Part of a small language model's weights: RMSNorm before each block, a variant of Adam for these matrices.
MLP neurons of a small language model. Each row is named by its layer, matrix (down: output weights) and neuron, and shows model dimensions 341-511. Each number is 128 + 24 x the weight over its row's rms, rounded and kept within 0 to 255. Numbers have three digits each. A neuron's up and down rows have the sign that makes its largest values positive.
A block is one neuron, or neurons of one layer that tend to fire together. After each block is what it responds to, as a language model described it from the Wikipedia text at the highest values.

L10.down795:150122167132132106143121105130091118113078122142133151173102150113151113124170138108109147163149157086126111126092126151117099123140123103125090111103108111149124134143137104106111151149192139135136097148146150119148108120158138091137132129135168155108116189167133101109169132106145163121132174144110100102158152153111126163115157096104141091145102121078121105139107110106124133113130101095124164167147125118133048137125128103146160153130165157140156154145137144159106153139139125085097113110100116080163128172131
L10.down850:155086093125139120047141128118161126141119120135130129138073094120136170161098117130134132129130165111134172117141109062141124102153123117143107129114108136139113126109137154105128137151130084129179115137167150129127106150137136109111138151110102100123110160146116152175198117182124111126154131136093114136090118169198164140170137133124159156149169109155111121147130108131168102116139091170159129101102131127134108155139146096116114136138122127103103148136106116131089119117110146065140117144188101146143181110146
L10.down1033:166093145134143114120117111134117138106133140121149092105164151113088128144081127150144123109105135131119155147115128081143154120126143094110145126182077148134142152130150132122126118080119098126134192108089143120126136094105106104155188152164158116136123109138154108123142160173142138133183173095110112098126140126127101157159136149107098112131076127139135140119080117101102094148089091138167118127130117152100125129155133136109108153120163085131126100104120157140133150153122149164104107126131151133126132115134
L10.down1268:156163161158117144146121112079082150110140149140124124130144153114180111132134117123122166151157120141099104149108149126163143115135116118155148135139131090100130115155118128092155129155157111116131154121138103086115095119137120128116124118128121105136148131092138151125145119094142156113119122115073135076109135124115111115127113129132116126144158115188122116106172155157124167118142157135101116186140150120089134121128103145133113143095140142114128153175159148099129108069124146121085144186108122129133119108137
Description: Word-piece tokens that continue a word split after an initial capital, mostly G in names and titles, such as G-op-al, G-ot, G-in-ette.

L11.down1208:115126059139143111166139132152118128139143101135125157131136135116103134135129101130152130102095126115128148141101119166128097107166160111128130131166126145131136134156148088133118145133123131155148131106091128082092117132089133127088148075150123145145159145159137162103132177118076165101142089166158172132095120132132150106170136118126135155172112153134154133129114169153165122156145131120095161158128135141139136134124077146153138099194161129084108078145105129143136099154112121196095159129162116110124129134133
Description: Final subword pieces that complete a multi-token word, often noun suffixes like -ion, -ability, -ation: turnouts, erosion, incarceration, tunnels.

L18.down376:136076141103146170153143148135110133116136110158149098092162115092159158153141129133114083116105120124124126116134135150127129167134125200126159143154126120155121127139094159146135128161155085126129106131115115139137104149118136135111121127117137181183074119126096097132142088135118075096128166135121120088153144105118114132105127143107134114154127123101143098131124109125137131130161139167087133115125094126109159131098089116114138127138153126112147102111129124077175119108163129123110112133157130139168132108141
L18.down728:097103085129171134156109156099106137126167159143101114140141165098119111141113091112134169135157157129113176106134112094132113121136117121165128108126143137130121147130175131121105138157117103189122156136141150135161154125125084145131139136072175090114188132121121116119129131119213117109130134097142177138162096145101184150086133125134144086174116159120138126150144116130135103133112140116134163126119165118129126144082128104127136112079137106134126093126109118142159148123128139129145134142145135109098138107174
L18.down895:103144107144094124082120095138125104116143175138128108152123126157165122129134135124107148115138117127118144164127119126147146151136171142099160115150134177107144160117157142099134146107104145140126167142142138111129094171139138082098084106109136156151150137120098087173137154167153135121103123112140127124149139143079090113130137144136140105140148169114154134122126111129132141103089167144119092135122163114122109125159130125167134171150158153131157163119143091159151152140171147136120139139114068118115099181141
L18.down1089:164119151123070103077150125142067175134119141121135120188143159111194089117131141130103137115143149163076099133117179121161085155130137098136146173145118122133134142106098100110136165122129119120121157140100096134129104082125153126147100133091134172139118150107094172149146104107089147131153148160117064148109103103143095172112144128116131131119124101134151112162132120117143161116147136141147182144145115152137140167120124101082150162171129162170143092159105154109092099122131116140132153116130086168139127160127
Description: Word pieces that follow a lone first letter that was split off, such as G+ot (Gothenburg, Got), f+ier(ce), a+w(akening), G+e(ologically), plus some stray verbs and table cells.

L18.down211:149126121137161126000114151127103165117084156114124128134134149106104094165117141095133118105136142149119127106129111134098184046103143129142093136167168129106131124104110172129127162160130117156141131135111134164139142165146134102152127130093139131139137154084132085136125135178127136165107114103136108139149121098112138109102114123124153133170101137127118127118128119108120121125136087154107152118140088124136108136126124122128137127142083128125130133072140153116100155080152123134140110136135172134115094110113
L18.down316:169103135133100117004118131106110134143116155135160118130145128108117140150143132130100125139168105123137103107112142100109126143118146097145095119157138096114134175097108145077076182162119121115132102092106145154134113109151155080135125091119148159106110142127147100128152118150144120130128131108144146140111101139107091108120135142169132086171076115093118131115141113145124155117137174151127100138126144071117134126132149113137089142139081094105081149095166109150139140086154160138151152145127153120132089083125
L18.down714:124135125133142104072111147184162146118133160142137151141157102166142120164111160142111114138135108074170162082111136125123133134130087142120140092114114135131180109102148136138142129104119119087156127098119112105146124144174109152129121154123129162084155113109098140115084127113147104122110148136098117153136141134153170088116129113087154188123135113133114100138125149144114141141164145104098137104117082119121158099094146165129170160123128154108131153098194141132102088084168133163149115139137136140188127076135
L18.down1235:125171148084147125107129132154106136128160127109104156149099121117179080113142121159150161121129119128084170101145111143127134101152156159107129138129137113178111119178115153117096132119126106097090112116131125127144138130162097115118114104124111144125135132126155114160120129162075144153129105135146135104140152144147076155121129118128128137121136160124133142137125112150145120148146154131158101130138135146110110129117121115133160163125124139132127109072099107104117144163150106100137102144149138145142099121133
Description: Closing == or === markers ending wiki section titles such as History, Reception and Venues, plus blank line breaks just before new sections.

L18.down190:070136152111130133121116083148119162166101101141139142160123149137096139153150121131146127116098103131096099156120131150141154140132173132159095083113121165149162151124139159120170123129126104151146120131117161102126114120157151115114126081133114156111177141122128107141093147106135168111109101124145149152124146138179131062141148084136101121171140123126161115148120158106147122142140159136114129128136156135154115180132128179166144126120155152128127085195063156176159134159177137111099107136134134145134133110128
L18.down293:095128141135090141110141156133118158118105156112115132162143153146144104097138131179128135115129152115110103105120138136126188117167112133167150097139101120092179104127132138151179130150092114133132097121123121087155116129134134129168138109105155100149103155130190131089126111168084096100136149135145122140106139139135082144169135123138126136159130145120116144141145123163101125130115142129108140132101128132119113150135138114135116172134081097095115169150146081166118136121116144087135170151109124044158113083119
L18.down343:103135138131168125143114135129140119140139148089165087149133129109116129111166132124175133150095168098098102163122189152097171059175146125149130132126090132116134147128102132093155111178163173078096107121158116090107118118105112106119065100141166144120142093144126110125109120107108126133140097147167115140060141127129160121167133114144151115159105131120121127108105104107147139114118117149107167114082132109137131103138129080137120123130161131162144103141090159135134091116115133099134156130115093127093160107152
L18.down1275:137150154088106114143094128115109119141115114104111145163169139142089126089129144123118121119127142107131111095110122139118127122104125128137124092119111159129121136129124142114152168142181098139136123138150122128122140138182137161123106120103158139141164143123133124102127088137116120154113117120109152143098143159149130155115103141142098133147143158112110141163158143158130129109138144115166132098172133109113130114116114126157139143134147128113135156118078127160138113146107111113151172159167130165128126162137
Description: Final pieces that complete a noun, strongest for precipitation and weather words (snow-fall, ra-ins, Hurric-ane), also stiff-ness, concent-ration, and "of" after ahead/front.

L10.down475:124116122151124113041122141155129088145121156113119087117124128139135118135127159111122113145122094155142125107156081172137126135127109125153130131131115138135154085134117129140104121137133143129141149139111124138100122154139146097119112121114098118146134138124136130126145124145150136146182156131118105129127130104142114155151132121122204157101153095155126103128060157148089115122101094135166125118121114119152116103118112115139126150154108148122159107117147134112109139117144153163144147148132104154113126097103
L10.down643:142148142120139120082138136143111134129116138121136144146150087167132143129105132132109145115131103106100140127082116157147133143133115126212143154116160135131127139169153095139153127130153111127149071090109122145136121154134149123142132121087092166105122118101096153132143122128098150144196120131134108089090108107121094101137129092087117115123157093102102090075136139110163169134122135105147114125091139112162143132111150140142101133118134071121127076132104146128115138149088142156096146152121139146113101103144
L10.down924:119118110087117107120133149093176136135155119130120134119121121116157127172162156114124148145129097126094143144139090129115155130126118122121127109133096101103135095132147097165102152128132136169173156140158100169127111184121130143109106139110141142116110133106100142133137110125111138117124124112095132097154134078150143146111150100121118156145170119165149132101197128140100150153158132103129160135148145156135120163124107143131094117114120047119087152100138113160122139114162129114143095166133110144137143093115
L10.down1314:108111102148142122067132108142098106126110128119151167112139113145156122160123151129078175129187144123150151079128079121124129111146164121124118127147141101148134139149136103140157128081122130153103150130130088161152143154097129148113157118101112128124138129113068111097119193156109150141144101126131138110131092142123111150178105152131101138147149143120166119140119148122090114158200099119126142143177124119116128128121103142110155148117155162093114113126147133090098104168128148124163104130077141149119137109106
Description: Closing equals signs (==, ===, ====) that end wiki section headings such as "Background", "Stage 1", or "Soundtrack", plus occasional mid-name word pieces.